python train.py --num_attention_heads=6 --norm="layernorm" --init_std_qkv=0.0604 --lr_mult_qkv=0.7 --warmup_steps=0
MLP neurons of a small language model. Each row is named by its layer, matrix (down: output weights) and neuron, and shows model dimensions 0-191. Each number is 500 + 25 x the weight over its row's rms, rounded and kept within 0 to 999. Numbers have three digits each. A neuron's up and down rows have the sign that makes its largest values positive.
After each neuron's rows, "fires before" lists the tokens most often just after its 100 highest values on Wikipedia text that the model never trained on.

L4.down224:513493505480515499501489539502565485515454552494530557526480508509509506491519519462503493483476462527484502461495523474508513483476548511509545460535485506481525546502499452508515482498488495558458491482494494497475534492490457523517498496500530474456504520478472535529518494493542486451493503463545508539532539513522491495490517476515586555503535494496488482514486525507505488534492472472492506465542483498499478488504501535445491497501472511526478497481481495481513511485496500486495506531509504501474448562466498489515498486480481517504485488499492480510482496469553537463
fires before: " ", " |", "°N"

L6.down210:502491538491502497445424505516523549508451508505483526505513563495486500471469516497477497540503488477474477500499498515529491488510526505485507513526519519503512502516504482486533521524485522523514518474487466480487505471476455508554512509450446520535517486513474483484528488504522515486502489536485498527528485529552498478510547507482512544506472508511502455462543487515508516501535491463465544485448504511497501521492471485467446532440503534505507492491500504499469529532486540531519510512533484481460520496463493514510490504525454464460490496529514529508475536504477457488
fires before: " ", " |", " of"

L10.down309:494513500522531495507515482523504461500478508550497481526521508484494470466500500499489512481494493505476481514533499524520511488509514513490453505492492468475495509497560499470530502483496513500508501486540517498471479519544499493503508487515493532474523515490491497491484459529496501471516502500489502544512495509504458493519493491491288503529499507473457514467539478507497477538492510506502546507510513522467463513483506499486502514515500513521495486500472521484504489476510518534501498480498501529491530490515475527502491501475537497500517483485495537493520538495479517484
fires before: " "

L3.down378:470509495453520486484537487447484515533524474505468489549468522490521488526526500483521505467470529526477493478509483445523515490479489459480484490491473470551526458447540465515523478504525501498504497526462495462479434504526511536511515531454489515542526508503538463500462487525500479545539516520514527492470500500501525500484523522514546518483465531464482505518512522482492480524500544508483498487504545518517503479479524498497506449485472548478513486494498505501507492511486488507474535529511494492503486524528471494565519451519478507484467517499475523512493493467536541476
fires before: "-", "\n"

L10.down143:475504506534500503479506499453461485533453482473523516524514518523510493497533487504520496505517488445467482533489534489514452525494490488503473447467497509470503515498505496547478483495500475514490539451528504490497492522500497529515515529484499480527504455472534512516510466526461476498493501530487500522539511514456482518510502533488377500511505469487524482457501538542499529475515506542516471505505508531509493479521458491496486476520461530501498492510471482506516546516483539472550486534542473491510517501545500548467532509488532498490496501462510482497500517536502469492
fires before: " ", "er", "ers", " (", "5", "ed"

L8.down186:489488495496525528491518490503458489523516476531507474480479499473470507503482521528499523451463523465500518468533508518504510509486530526486458483493522534474502479524497512502506485571494487490490522508492530524504513525479491484502518567480548491484549466457499533501487513504475488495495517487491491460532503470507505498488513502461376499493529490492495511488495493493495547506500494492496521474547459494481559462469515488518497497490518508578513565513493471496520486529508527470515478535560491463484499490467480515516504506521529494504490499509525514509486500449499494487
fires before: "==", "In", "===", "The", "R", "A"

L10.down404:491516513498510507516529505519553537489503469526493525507482554498505504489508516525470496523521494487471487522532495515509517512513465491510523477528500470513469482537457529527483518508433441548484481526477477474489470457469525488489491536521537476488485505438518506512484498497528512498485540509499477496483509490483536471479477459515470502512499497470465483506472509522541478507513525515438507496475493475464515482492491513571493513453514437434519467490484478476504504546504499512470501479524547538513509523538494505475482543521505486503495525466507535506531503466530513496
fires before: "ed", "s", "ing", "e", "ings"

L4.down458:501504501510485507475482548443555485499553501479495485513507467511514520490480519489479507502479495482496486519495495491549491464578488485479536532490506515444513519450532492510513466505492499506493522492514505467488513497490545514486457498492506460543513479487489521538458460526512515474522568494560508498488482489479530482492516534520525484526510487494531482516450529505537499502497499472537503496494481445512512446492485507471475482492496497449490500487497473495526503468547505482491544523498499515527537507510522464530498539480528536508485511492465495464498451490453534472
fires before: ",", " and", "\n\n", ".", "\n", " |\n"

L6.down24:516502539480479525478515524471510481533523504508484510510527454480485521510459502522482517525493509497531460479542481514503467521503455471509478515514455503526479472496506512557539518495525529510488496491509505468490471513491528546508499518496478487469533536495493529556550510502509495492488547470517523494434513495519502512507539520513447503493468491543549510498487510481470547478490492492553519484480490521525484463445500538507427531502496454508507478478464492518499504528494534482459472538521476498495468439507496498490519510507477498484517483493486507499475526462474518454
fires before: ":", "-", "\n", " •", " |\n", " |"

L6.down18:506500504525476483527444514510493504482501498449472497469533481488475498505483548486453548504496525476497484521514487500472497486504464548477503496517518499519482525518464564480509493533539472531511548507478524490487491504495517482468483481481482496515488509505483491532481496490428505483494504535494527514486523463529507459446492473503544462508527514523513458479503556483507490500528549498483512467495494496484545507538502528483485493490510506476505499530508478436530541451535557455515505533532472537517491482466516526520483519477506452503538532505495519480528515506485485505
fires before: " ", "ell", " UTC", "erv"

L4.down393:506515495515484549536474456483533449509498502537468512505486469467457485485514487508498521484498528448520480490526485482491520507496533511514492516547520452502537482513474511516490473516503535522471508491514497506510494519502478521487521445522505507465461542496517523510491495477477506496546467510516484512504496493529522486511527487462506491514461531509492532524500447546477498444519523486500518494559512518512506476522540499518468478486556497488537493518493477499502535497526517509478477435489473489549465507464466534471478520536471514460491492552495498473464511484446530527
fires before: " ", " —"

L5.down478:501502458497513534502514487563515522490511478546510500492473472489492501523511488506456487500498481493516512491483511513507459498495512470453452513509496477515479482472491496525512502509466549496503535524527510489476507477516492463504493489502488509490468530486485485500470562516488569469506491520518516476507492484529483478478497505501556473503543526480477515487485535543503498545534522449557503521494446509495483499540455496511471473537517465491476455493479507531520506439496456471531482488501516525501479487524468506530565485518525521514507513552530490511500473502447462484
fires before: "–", ".", " |", ")", "-"

L8.down465:493557508501466536442500520497477501503497510461494498520467509473482497499539456519485566516507534500487507524520535509565512483507572461479515499461528457512496475506551548493477497526520489562522487479519497535478499485510513516469485476499549479546509495516503498499512455523475497485492539482487476494451517487494457486487511542506442520476502506486530497489496467471488525505512467528471510484498451479486495513507505472479511534491532480515502487503462490524463509492491509534525521480520471491468494535492452530509507521517492443510514497532481501491494515529475479478
fires before: " ", "b"

L8.down477:531515537486513500491489542558506510561480516505498513536491477494503529501498475478531503502486478529458524535486518510477494509540465482501514513510508521510534541491513498515492504476477481512500541522507504478465444471485514486498457501449517514436470491513502522502457517523495508502529492531496507529467528497483497541505517488462484481482500516498496493500485546503484506540490484474528487454514490577497520551514525472467533512452453492468473488465480545460509499520521516478470486489497516480530468520479523444494515470528577521500495509521507517489460508484477504502
fires before: ",", ":", "\n", " and", "\n\n", " ("

L4.down97:499513480487541507508488457494504490526488509488522528490505502502520518505496502511444524468509458505460444510515489452515497465531503523481492517490501512477492551477512498487507502509453456505473519552487456508487505488529532468492496503492470451501539510464445511516555491494490467479532497513530517495519516466499495503457513518493542506505496488515525477503504545498489556484528476470485539480499477498463467513534487477501484546518548494523452492476491500515551483515492545503503508513502532503505514514539481523534507499460471458503495522464544456487522566522522499458
fires before: ":", " |", "ue", " "

L8.down130:486516519493562500457517491522491448482482478496508526516522518517484462525521508474484461478470487508527507481462465474508490494505480519518505485515486502494462506487476462487512548488476469555518459489511474500519496489496497499539524488469494531502505522459517519531518464493512516506514490498517499470522523453492545551530471550533479504529517538529497492512462521492524483482533491514453520536525490489483542507532532459464497521558543531495483460484476506514496460460484546503442506474484508487484514521555480501534440485512511502486523511496528471514463501512509494492
fires before: "ed", "ment", "ion", "ing", "ance", "ant"

L8.down459:547498470521519478452470530482502499555452486519502471495518504508546525473480526504486493472536489498499518520506498486483514495480485516519488505526493507446476515523499501490537526495529461495475524475499423475499495527477490500508487518480517477530502527490554504468508511463506490475468472514534448513492500492477485512501506513504522534489479506485488540541508506453532485531549483508518471497496489517505521507512499496470498486454490409563470535510516532536497540496516532522470519493503475498547469525529540530492507529494492486477500522514494470461500481522484446477
fires before: ",", " as", " after", " that", " the"

L10.down146:495478511524508481503451527491505507514546552485497467515490431491514523474500486528502499510471503424507497499492542500505495488523493496481514531529516460497483467517486535545491510470479495504551505487513533520476533523487460545504529518476476503534538512506454491446534528535487500504505478510492450509490522512527436492499512480493485517498533486521465541481526517489484492495450560493474514520494504483492483527478478478519510459488467497537559509503497466482487503516498552483525553488517506503518500503467519468527505475511506484464540464470475483496500484528459504495
fires before: " ", " $", " |"

L4.down438:493564485441485489489512484509480467483530445507499490505479541497508491544470485489509504452479488525516517508491469504514490484504488489470494479502493511502456483510487488499460511525501480459511483514496550484479493518546522530490456481491530494515488546542503503514498477486519565484564536478470493479488500500519542503502508550536458488456486493504497470505543543475484541541496499502494512468475462505538497482500564498470494504482504523521532489511508499504488523472500560496468527501523484500483491495497491502495533475515509520475430513448478519524522557509499491486
fires before: "-", "|", "===", " D", " F"

L5.down438:503504504467501517478472539501501527511498520499477481484556449504504498518490499507512525495489481465490460502457512476487523534502488492465475498521465525545487458499477508480500525527503551455491480518439520533498495560507496524509514528532470478497539443482503496528561509483496478458489503473491496478513454516496479505475469466492453485480471525494503501538488512513513485515504494502494528500501456479538466470565529517496470497528489496516489570495518468489482484518497526519511482535511539515493537476492542548501546535461502483512494517502481482463530461501521509504
fires before: "–", " |", ":", ","

L10.down54:470516487519484535516445506501518522498499462479556536521507483502508456478524504495481493484471506504520479499459461518528476518501570500475536485477494540548509521511503493546495519515463510512510511472486456521512490509509496521468543505489506517486518459517519517516468479540474501491498533459486523513492506506475434492555523513524397478486539525521469511471498499528498470523478500505496469458522512461515485494520528508496517479508526485487471503511473474500542502480519527494494504527509492483515536494460460552515509489467462474481508537491534508524514484479478503499
fires before: " "

L10.down169:510498495493509477536508522484456504480539465500487483500535435484500509508465503508489513507532489497481495504457522483513492513500514506554519463508539507453517495514541507512485499557507440471483485494519521463494477541521453509543519474535480484482475502495462477494494492462527491571508511482492518516468479474486486515484467535554478487521482508546513516553500511431489508529519494488510466522487528496501532501483501503495519511509509487499460530468522473497538497469469525515499485452490527486511512484514506523539487463501508516442484503542495493536484491525564489475
fires before: "ed", "ing", "ion", " on", "ions"

L10.down271:497544527519514456521493484471529481505543490505459479467543494529491518534472514503493553535494484486470524475494478481477518474489505464533480462473486480547520528522491528506502456523481507508507509482523540509547486470439493518504522484536496509478473500468516470495485554522464544440525503504535489512479473500478471505521464525488484477536501476484519478515528511526515513531517460483506525493518514525516483502538484477475473506548507474490515461483491531523491477481567452526506471512470464489500472473481518530515500488484478499541481527521487499524500493448527520515
fires before: " to", ","

L3.down9:511517535488505525503492501511458486508469440494500501522500468541459445528499486542466521527472479497483473508462511483463499546481503461566502496530537486492505496463467500518498487513501516476530506490546507499505492498452490499521512502503517507507529498517497499482527506548517481485509512496521461538479486495491493520506501516506491469541432500520485508502520481536491509501528491503489552484506495430474476521502493449534445512425543499486517490501491527513472549529469473496526536501526498517512519514474531510506514519510485455471494516494499559452519495497487533523
fires before: " |", ":", "ing", "s", " by"

L8.down422:520516494517504488522480481523516517486493507511532499501484478524477475435550533495512545501508504494517466524535491545509536567577490467459487516503494504490508516541485489472528534497456494506465473505507482476478510507529560488516520475465515457529450535460526516466481524503495499490532503517504442496481467463474494548491522496491483495496467516488465491461487511498534494489436464549496504471504471512529505506525518513516484578485490481511471501521478511475477497480507530520472506523501539483465483484501537483515483498509486492489509525502496512476530490498482520475
fires before: ":", " |", "\n", "==\n", " and", " in"

L5.down135:473508498514472465495493490525497527489509477540453464537542497518500492506521500496488564509562510500506509530488496521554491541515490509518511468452508528527481515488528515480476509470467468487507535547498460473455508527500544538449548483472525513470502467498525499505515530507506539489537485510518430513491497521446515543506473480497435486484479482520533524444493503474502499507490505476483447515472542518522491534537496515496528474494507491474516481506500500512491534503496532497499495489483483455504500505503498497460493493497541457543481489514499501488461504505456509502
fires before: ",", ".", " and", " at", " |", " in"

L10.down481:472483445510521500489478510504488507502495521502535505513507484520491499429548463506539490479502534476487493491472513514532546533495522494500482519460489513513520509517505480510562496493509522468517521502501484488544486519518552542500567498483547495502494454467500473464492518478509540540538516452513503518478506468520514512488513504476439499505483527541456465503493530485531507516489549479490471517544447493509479502473480495477495487507515507484489538487459492528529493503509520446452457477529503481476525472496504509471503492502510495483524516537490450469538479504482470511
fires before: " |", "\n", " |\n"

L4.down216:497512484465461453480506526484501482518492491500495494526534531477523540531511486533529489491494522532487557493489503439518513484455532487493472468486523466535513503470528506499535476565496489490491490478495515512454478520476440502529480487507531498470503513533528470492463499524509548486514500463493470495494500467530534526468473530481545477501519491459481491469507496535488512515502528514519464521494528486463512461442474558534484511481533510526469473465474496470499492479548485518507481495495538465498546514507505518491476482510482513501479514544485538494479498492523546522
fires before: " ", " —"

L5.down48:545481499492507547479514527506514521450486522536534500524479521479511502529477517503496504458485500448506494510507502473531511486457519560510470503504505508469495472527503505515517514530504510502517520507505536518499512504487448493491483486473533477460534524451487481468498494516505510534490473517524482511490536500492476512507511538472400552513512476509487508469495503559488480496472477482473495488497518486489497476523573523463522501515519515476524478461482475506518490528500508501543490507463489443480471491510526496493483566459507522559486468512500465477466486528488506510
fires before: " "

L6.down234:489462465530507531474518521484533492510528500518538487490516503496467483509542493461465499462500475492507469477540454535533540491501512531523481492504528492467443520525534503488492521461531517505498469522536504495496503481534522472484510513488443480523495497517501491483550488548450486487529491504558478490486466475489495503500510457465511495534527471505489507498495512491524454575551534477472500493509479534488492544517529502500478474518464505494502483508484475472518528517525514461513476500537539491503494533494470469496488502504522455509539519454455496466486480529498476528
fires before: " |", " ", ")"

L10.down176:492540505510486469494520494485528490483506469514504489562513502505484502526530525467448458491509530471484517507525514545510495458540481470473500543483502487461514484458508550512481471477480485531520501515454536500500501498501472495440465485457481464461536502530516503476501538476474472468523493491487496566500535503469523514492503570511461466506489496541515570472477475491528484525466526508523516512478498491518507492515506469528540519522535479508486502455504503516504488499506474499498461489488520513498524519497498518500476501460543545500508540479524484495483462500498513544
fires before: " to", " as", " of", "ed", " by", " for"

L8.down179:485527478501524493519474503531497529479499513477498450497513516516497554581494565521479502558487517507448517491473492465477491518433497468539495528494536486478492525503491501485501519500494487511459514503501481491498514491490514474525534502485486478468481524487520492502494547476500554502489542484470509528458479508500478495475497476479553511508492499469498517521506501497522475506445497474469528461499512543466465503462540456468485477517540456497488513513520521487452502502508520478490490535501511515486555499493499544505508502450518512510509505549470536528520529486473475472
fires before: " on", " in", " by", " as", " at"

L3.down385:508501483500496479501475473514471515511522498501515503520525483480504503514534494510493497491511517466446515496471527482508492443473473502497547497506512544503504528449471529481493492509509483485525475508525529526518533481470518493543478490471482524449527529481505508467524498521486496483539475524537508510493499431498502509495496529482614491545508467535483469448559520504528442501474478500483493500476504509500483529524474461496523528480536459536488466498491487530520512500510488533511461503485500485499542466505523486495460517471486504516490463542520522488508466488473523519
fires before: "-", "|", " "

L4.down275:514511514494491555494509546473525552459477523524549543470492554442510541483496504507481527478494497463454490437518500502480534514463502510451490533530467517502505481535484498481497484544471466493473515464467490528509532542492495514546492513480516425469490509520494499510518497550496492478505524469497472518512524493490487474495522531515522470506502499443503498469498477505481506495481510495514509506515514487470459469463530532525456492486519496506497521507514488453473524522486487516527494510510475498491518534508525516487519537524521541534468481502462517465486510534487485531
fires before: " ", " the", " May", "at"

L5.down366:494535540484501474463538508492478487554515484493486486503520483471508492505543534517534526446470480488496471526510522458481518430475469495502502491472485476535501506506486490521531536513538503536509484458506537497506477488484515468506465489479510502496513531513536498480494487484491512482479472509461492495507490478471496522522517504476502525549459506508504468535492516491479491527494523452469504536471513499505518484484460468511492562489505464596497508500458546532499499482491462535515488482539481477443504522514510542528494493513505511554497510519504486459523477512544499512
fires before: "-", " of"

L8.down64:494506506513507527508500482521478471498512500471496476513513519501472535524514528517491505452509464525518495504518477508495542463485531500534491501533507526490507445463489496515489488570479518500465502512522570496484531513539504500497509504476556491498525540514526503478485525461479495524491524501514466493512499470456457495531499515500352514519487475481523536540502485450491499510516489486463507499487492477504471500479547507488531485497504477517475479491518513476493494493514533515530519508493511496506493501489517515477488478494482532489494515490513566438497525475491515483
fires before: "==", "In", "===", "The"

L6.down370:511509495548502472455499518529514550499487471458515492493500514460518463486519520511484506479491482512505526500492476504501484475511485494485546517516463517495495471492506510487474448485460506516478501462489478487537488484504478483525503524487456511486486471481461512455537497512482503518569527505501497531546495486523480509475475502533615477476466482520488510488499514472470514516501532481491479528505511463519507518487477489518509489478494566496533494526505460499498496507492509523472573472528482514480527511518521461514485532539514454511472478468525496518501473505536486551
fires before: " of", " to", " that", ","

L6.down318:515490534490515475524489552539481485484488524470495529583493505505507529532457529495512537472533480515484465487521486487529506473516499494529501531486458500517481547487501453491530484490460432505521486470462524590488532514517507510485519516469518459505521477497540455485490522529534545471468482491496505482542496489475469508511513532493505494519488481462521555513520513536508479514518524439475460511472515522529467499493505486530487501480515497489545486506499489469468508475531505494525476454498498501500500506484482510486468517512509511481462491523493522505475527508481471504
fires before: " ", ":", " the", " to", " by", " in"

L3.down164:476521507543506519489458458484522510512538526492484520506496481498493528473497509443508481510506495500487469523548507517527481526507546482525510517494516474478530533479519450493486540488525531504542502505496531516562531488453516547500481510503481507484489480499485470489517489506476559496520495531457479510470510499548467501485471508446479521502496528525466498512512527514503483524500471485482475450512483494462452493481522517485481532494473507480575518490538458513505486505523511501487483503545484490467467437503463441496495528482497505522524517538458510521513502481517527524
fires before: ":", " to", "P"

L4.down238:485502498479536564507474482467506470550460520499511500544490504496520525518514459493484499518491505508468508488488485499483507513460483514468479480484485505547477577524499530520438518423473469511492505488518497488506481545500508535530515488435507504474490527502533533526518479512536503476501527484505465486484515488448521498518536512511547463528469519479505482493518465498509512492511492503465486532512497526497468487458518506509506483503490477535542498474514499539523516527466450519498525509451514473496530501468504525457495503491452513503467494532486504521460544487490513528
fires before: " the", " as", " a", " in", " an"

L4.down294:510465540478493492493560473484489518468530479485495504512499499497512468488490503522499498504565553500451537467483511562574488469441504510532508466517468499498475472467533538491484490483477485514501519516504474461501520492480474498492536504514493498472534510459507516482461548485530477474530455489518501546491484515479438489535492522498469495476492492530512513483496554491512466527503535510478502516503502484505498510450495509495526512493499455498489537497503508538509494510492504500549468533477470548515477489501530507508511528464515530524469497517492501563461499473515507516
fires before: ".", " million", ",", " b"

L10.down467:511495470524512511498472446512532523482444493469488511511508528477505478513513529507478502494496501541526491456463508525524500495461518497516482549504482471537479502538492464502485525471517480514540541506499487545518523527550453545489504461509515505504503505481512494494515493506498466515482505501508488521444547466517470484487508478515538489488453502500473491530528497491480466483484520511560432500509518552489477506519461526453506502470480513447557488476506499486499486507491535496510475502478470522522453542493504559479490483540456494488505533500546514476504525489501498497
fires before: " ", "illion", "$"

L3.down228:514472533497463509513542480505484481471511494473500499474474504499512505504521449507479511444457479466466571496531521481523565500524547536487459493532488520510541521548473488497503482487514489500501527498496532504526487500471518481457521488483544509463458489505478511488493512482499479514470551531505480536455516469497521494501481495501491472544515504497514516456487537490487452544456517480503466459532536503518482515487505507492526504536511491468507493503412515479473534512475483478532495497488534488476531538520483493486481512524549484501514518532504495518482511519509503490
fires before: " ", " the"

L6.down73:502520531511498580511481483464479482542495448478516487532506500512481454472514494526509480508506518493511484481521489471519511493434495476504492500496480502495489473500525491504499476502490519525509507519522501501521540533463515513450505529515511463528472508491469490471517541478486524482502499488496486511521492500502467472465514482503509515487603543546468531489499515454503520550544521546468491487537497494512462480467549503484494494488519530496518476541499496501526498506489494482498481510479488495502518450479510558437527507510465476477453540496480508474529477519530510501
fires before: " by", " in", " to", " with", " the", ","

L3.down418:484514528510468482507498546496494542516523501481506573507487511519486486472498509552505517504476473525569527497473487491548502491456498475487536481509505497512479501510486496513487474514468487471477528480504529529471478471478479493534466478506518470544517505507541496509511544480482522498495490535474455505502495446483470476522525500499513492540532497494506553523517495472492490525512544483538464490484510519527497494512509498508489480525529476519492420502489463521495538478535505468475468419496477510479503483535485470514516489496451532515537542496525475491509486462486513465
fires before: "0", "4", "2", "3", "1", "5"

L5.down458:475488538485505456484508503460536554497532493443496510514574506496482508490525492503468486525495493522496486493497481490505502532503504558485473527469509498508484512490551484481516508513499478500507491493495571486503460493472486498494470561515506493555542474498489489506528492499517490521471504511514500523473469443482528496513531488464569481486488485533497490482465492527485482506491469506469534469508530499530543444504496502508493441463534505534518479495532536500515517453496502497484524516514486536469476486471499500509515486452494448476517548515489465501523502481538486498
fires before: " a", " an", ":", "-", "D"

L3.down105:550550483556494505492496483519457505441503472475462539480538473488500494519496513513501541461509470479503525478490532536514522491465475463489505523505508477531521491469499537487485518456529492498469493513452477477509506511504478500541483479537520532514486501543527547536504446498532467504509497491541466488513484528529464445513544508525518509511515515490477513487500506532502486479516518474446509523471518479512495491533524487527516493494514521502521489437474483493517488449520511520547473479546433504508470508513524496493473502496461496474477496503473503530495539495495516505
fires before: " ", "0", " |", ";", "1", "2"

L10.down504:478511483505502492505511494499472489515525503518488530490518556501538495469493512490485499472488494533453451477529480488483512554508488468534491512490493519486443510497454507516489477491552531440502469509522521496500510495523529467517515504566526518481494521505495447481495522507486521541536521473498506524479522474445470524497506490500485522521503455475513515543463507460485476498501483480459505489545491528514483491513529505496503475486508489513480544484555511558480435508464483532505503525476481490545529493530481529514542487514497502495504529487523447468526492489503460454
fires before: " that", " to", ",", " the", ":"

L10.down222:472506492501539503537520489489510512458507461457521528486507485573516510484486522513525468483434482452519523491481512481455517481453472528495465469499460515525527503528531453514496509496539498493471470494516507487527512500514464498516470528479492513492482504502525519493581490480475490480526519470487506546527514493468523531493530531512400501510510508482478531537513497485524499496490521568504479507506512503510483522525507518525461528500485543521503515507517462480521488473507483493517475512495471477524489497524492486529482476487494542463531496490478497481486448506511527495
fires before: "ing", " the", " a", "ed", "s"

L3.down376:473501492466517474453496475457468529469491480497511466555511468481490505469512486510490533528548537498441553546475472468513482496521479509487488505498500447544504499509488509491493505519490480507493510494491523524509482508525488520494446468501489475531530500518479454457507521558482516484586486538509484505487564501520527474519485485488491463504514533523490511490536495508515489523521468487481478541486513511502525497517467464491511490458481526539493554483472508500510467519508521470476514527492553488504464507485514516515470527506507478529535481523512469477505504480462478514
fires before: "|", " |", " |\n", " "

L6.down493:520522533462527498508463522500493515494492516490522530494536519471502500508505512528527481521503492479488451484495490525528501468470511548487527512536547486507501497548487488506478571483534518515515517533497488492469489510530498524539531507483513494456504519491506444499475497490472486479455505467522442500450529460499508487551476487510494510501510505512417498511482532473515492511486489442457498478509510534494470473497570507487504474506517465507511513499448526495501537467496500508508449483488523518507498547478513506464495484503540490476536448506468495529482516470505530508
fires before: " ", "/", "it"

L5.down65:459482487500566507473503511490499482514489477469475549497531479489499488525533490497458501508537500492485466524475483507455503520441509487513516490477483549502515504498507521476513522505532490484506524492474516454507492537479516504492511461505512500518489497549549508546447517474512509508513500503450472514505470499501489521459498527521418463533499530438468510492504499508561498500539495501455487476507532514506533486535512469467510490551509471495477467518497500530497473487485507555486462479516530531490513557541502489479527460498496521492474529506506489529525478517508486497
fires before: "ed", "ides", "ing", "els", " that", "s"

L10.down125:522460504477485502488511474489479464494537496457480541484509515502506500485499496486499494504471508467456516514526487492531481522465494472529510446440505558528478559479506492490501517510513535542508489478516542517462495507504493493526490479498530544517495508482499538464559555499470485478486553515471522534478474472492480512521481486492468489500471535504518507538495522507543517544481502491482488508512523526513501482510494489500503473486483502540505483475505520505485546499533529444487490494509504459517473469522432477533518476491489510531513432492515535523465518511464545475
fires before: " of", ":", " in"

L8.down67:531506463504502517488521513446484555496524511499483522513486528553504473522464513460499527506448495484524508557470532526498535521522506452515487483493487490486483498476502492530506520473467461532468489521532507459503453501453516458501539437480510493493512446490517493479496534492509489497497508455506493491500527523496471545489470565507499498483516523526488517471510495473533487495494509507519478515475521519559460503485507478508510488522488474503493479504508500509533519510518469495521488521477501514487528508497457496575516447551475486521480479455497506545484499516512470541
fires before: " |", " |\n", ",", "9", " in", "."

L6.down162:451501506446502540500482501510515527497511484474497545507518486462528488484458529518501523497448501459457464465472520490496475512471525498496537485483506468474481528523479502480503492485481496518475540486508495471507518526480533503466496544512502491487454557469548461526555479515498500468540482489538478520474517530491468548490460543483469468511500504546500502510464507447524526512466533511505477526512505470501487517506508496519479463533516482525479495499494512471526493439474557492478498501480477492524525542534518494483558537475519517498507522504511524485487519506506502503
fires before: ",", " as", " a", " the"

L8.down282:490542536503532534474493534512513483514476490491468514486529500472438512510497521519505538463496558497519505509483472447546493539488478518498503506506553532510495525470502496488547511502524480536517495497493461498498458510498450498522495461479490508496458486513502483501531511508508460524494446501478482488508522481527466517542494473488489526509480511509524506484502478519487548513492498545474509435590539475484535468514491454495492500538473505505507464490471468515525476536536484454478467494477482475489502525480529524516499496502483496522505523471557472485491501500508512521
fires before: " ", "1", "0", "2", "5"

L3.down240:533493539518506501506515488456489488527486482501501540496491507430515530521495521523501462504530513490494519548490550444467515450458514525467481509517525538556500477483472529501496461513482523515467517503524543496494479515508521490502489485455478545460525530510519497522490577495502494487484472471506465472468528448488520515484519504533532513498504482497483483537492479455479515514486529483519524474445530472503503495493493524507458479505519500499501490487464501483479493531493493517490490453498483514513530518527506470582479488509524523499491437511514484507464502486500482520
fires before: "-", " "

L4.down213:473447560492475514517467516522454531493524511479515512508480509474519505501477513503523491487573494516541499520478483521544479468490493480504505520541492493535501483463469511522480520487491523517531506504514553466452477473522504527508493527470477459499544531501516522485487517515445484509538527465523483500532477495515539485534527512508474524504539486481489503513440509487473523511472517480458484499563519522501523465470498522466478505444499499507505493511455501487463502519532512506486513484478432459508530509476498518524492548531465495498488524500467506515508477523505492467
fires before: "-", "\n", "|"

L4.down373:501499469491484503498504507526523533525503540475476500502514495477479469487484470466539490501523467505499457519497532512455527489519467491497511493514500479482534487475472463474542497526516506486487524502534492496510513488509542511528516477460477532477495498508454493503512500528531558503466510519530502475484509514463505509502498489548474482530535495457496534463474473545507520492521529520515551471482496503489490535535522478518535490474482472561457500490475465493537572509510460517531477448499499481553430507510467454492478533480521491477513484497521494498509497554486499492
fires before: "–", ".", ")", ")\n"